From a checkpoint of a small transformer trained on Wikipedia: 24 layers, 2 heads of 96.
MLP neurons of a small language model. Each row is named by its layer, matrix (gate and up: input weights) and neuron, and shows model dimensions 48-175. Each number is 500 + 40 x the weight over its row's rms, rounded and kept within 0 to 999. Numbers have three digits each. A neuron's up and down rows have the sign that makes its largest values positive.
After each neuron's rows, "fires in" lists the words (lower case) most often at its 100 highest values on Wikipedia text that the model never trained on.

L5.gate12:484525501542547476488550544431481464450533443407554499550448476479421511456488478490486553486555496498495453522514503506442512471467452515425500485453435500434489467511528464488518524543530469425527457526474575509568440485476533510493583481449507561540534461568536450536524465443492435532582545458492532486449482452480473479476502456450487526472522468452494485523500511537545517449507
L5.up12:523469535565478547486424510578502500519526502500504544434565490519479504567535514478524426513530471459491520512401478549518507529465488499523559491481541453548542557536515503450463442469454477517524513475508460492413496502473523495485497489473531374430495487478436582502400552526534566437493510426480481487544504541489521459525451449546469497523544536527488531552513522499446523531464
fires in: "over", "several", "silver", "very", "overall"

L7.gate83:582489526506512505485508544555568452537461412491411572577538430578425478512525468545555528535513521495491480516478505496461522536601515452516513476472442600535468473494507454484530473533483471482515465500488509501496556482561559533507482589524516465524465450520508592516470499456580512437517523510503516528623551520523463446408529451510501512516567501500538507420512459455478477519536
L7.up83:477516419536559540577488581524516428501514521459486500515479470512470483474487539525494527474531469512494421485421565503456485475515533539512538487474508532508516516501515453429490551582531403481489431518512522477527523479577432518538549559527544476489557507560517557486544518481551478518487532488517525481552496624442456448477504458561543567443501515452442407432555477474494556526541
fires in: "over", "out", "up", "overall"

L3.gate563:464523491533488456502512557536521456535516440478416533551510502550461503503516522516480498550585560544551427540421531510470501528540528526468545444453504549514471527466474494453555515524490465449536454518489502464497607490588469519543569485474541513527485425481483559553513497467548497554542529451491524421570525616453514503464500482550485512494546496508551493429486525503478497533494
L3.up563:514570444551503445539502576491497471483513502438495497562479494503391530466496476500511511548502539518502424587445600492461450474561481519528535485550495496504478488494498519439479477569536486435502461543493546504492532450563485501502481549523500475548534477458539554512505524475555539547536481438504558431553462528491453458381529437545535538496473435460520484412488471524493530507536
fires in: "over", "year", "up", "overall", "season", "upper"

L8.gate304:511460459537479543478488506472500503499595456458502522495468515560519520487536456464599498527498498431518514459425463571469485531422564439541450483436481511464532526503512443554554491468494485508496514505477530494495525366471447496430561446490465497428500493495503498597494437511527534429513484458485544439466515448458448542469526507565500519521445382489450552464556458540520553506574
L8.up304:514479450470497463531499516584454450468450616444539496437519566483461452514485591492501556442602544513453476488506500543541465473479539439525512508404468471500481465483559455496506545540514515521523462527496539460446484539458502434500538564513501492523464525532528499490416497537487535479452498468458492556512521534412511512539502482509508456527464542510545531507521445479487491477494
fires in: "silver", "several", "very", "every", "everest"

L14.gate378:566536502496478472447487469496457553513535513545432463492497552500508524472508472474459498383508480446493492512495498415493519514469405553465559409549499460466557513525526510492538454603472468470499547493518541507537440520468478507493446551519546542450513543573495538489520513465558507554481514475557504498534456504521536493451469492501494521516510469507518499534539522502439456428494
L14.up378:487466459541483500462500492407533477428483494502531498493517447465470521514478483480478468499467408474434460532569499476456511525516491484516516506539461478521447530516425448519499463535472491475503509470559551573465536466514488527478465477442506554520474488516413521499515479500468486548523446486493486594522440491443543504568460426522474536511472535560469524517535449474585519476514
fires in: "1", "met", "116", "yet"

L5.gate312:483422485453584453481546511532509595414454445548529490511461524499499427495516451518517503497465440444521432484529525445533560538415487470476499524487460501493385460510471524514533484532454521566518492532505509535541527518516538509504469451465520560463523588550531474486465482539489437474469550597478571566607472488500484461565462563458507512525510541563487462598460499500497476525541
L5.up312:475429493466539448522499487500506541456443515535516486513540498486491380499404451477503463483466474455491451520534499538532574578401510497535458492500477531520469483519489513537522505504476546509462479528512512574533524519538527556519491521451479604470504561521566502459527476509514480476452518579465575540588453454492496491568507576469566547490507464526428542527462531456523450522523
fires in: "college", "party", "colorado", "colin", "february"

L2.gate14:455537427499501543554488475483513468548463492472490524428518462472470550432462523503471528528481483461538435491524478476497549459463540442503474484475501455459521437537497422534498500554523545523487519586465515483436528513562457530485499526492441515543529489544537460561497450470433513468557519537547560430470409509550446533433518571498521512529465527477555571572478403512472463452557
L2.up14:553570534504418544512512553451463530549473454439487530471527436531481533462503573542497433524451474507585487459530427482506566539466498468434490494474437523504468539520507485557563448537476513519593576481471511417499440564557486557488520491490566549567519419565482470536564456455494551501488492487525454513479517527532530509484518545438444485496479547488517515519490498527477477543538
fires in: "the", "they", "these"

L3.gate80:562503486479527524499487533547549518470535495426497525428437503505459532475461460437534548484515488465542486474523452518515462497487456489481424549455455422436461397519545413524495502532517534421492412511510579491517485511525456542541519527524496479501542472529527418553463515515498497469503495456489509537500522519526488465452485508492527469441544446499426513529518513523500545402547
L3.up80:513463515479506562486510503578500456441533445469470543456441468595472492513525518509521488467564519461508532473506443449508445555533565495479527463409513489507507496496518466529469551500501486392482458538550525508491513523499396533516556515496542486424471454526470544548485516472491510457526479434456502544545509464535502507510560469522452508445448533533428549522494447548514474415497
fires in: "however", "several", "very", "silver", "every", "never"

L5.gate155:447495578510468527506495507432509559514417529449547531533499540530477469464456480457500498476502558461485462516519504537486490534519508588446506526434478422543399538427450472514516496522408460504484562530475515555426540517396479486466497487431437540493473485447541448520519535463534438570562502565527497446532496490466573491543557537472514503521456463528479595497509477560504545543494
L5.up155:474559539480478554504499550458475462573473501405464465476511537489493499462450455519442491504480546486429430507507511500490523574528554581471487547440490419542457525440507452514516475535430461481500460558465546502475530464433483515514461519496420549503544488456557455515542465436512484496572521503496536519552442461510504497491550537462513521523514474591490622488518464564566457523545
fires in: "between", "after", "for", "at", "force", "points"

L8.gate342:418527514486439490447452455467566531533498493453537500437535452545498486479498503520507510508496474444485541535509434438468476515455569633481494520515460457462492544468549438452492472588481477543521530551428508510507531557459474474499514500459419467519512539463501445519496415477495442476449469547563580495464486460446472517473492486472511464495471540424471504585546430579537520509462
L8.up342:529488489475540563536504511495502470534536517518492504612537485441554544456546513487543492566451489533490459521524447520599470521512520570488469526540510467515459505486506510559507450487524468458508510506489523417501512533471435478499456492523439528496548501462497558565498471549465505459536451541489512521573422510539437544505518553491499528481531521549459545538487434475517444496490
fires in: "in", "after", "for", "when", "where", "women"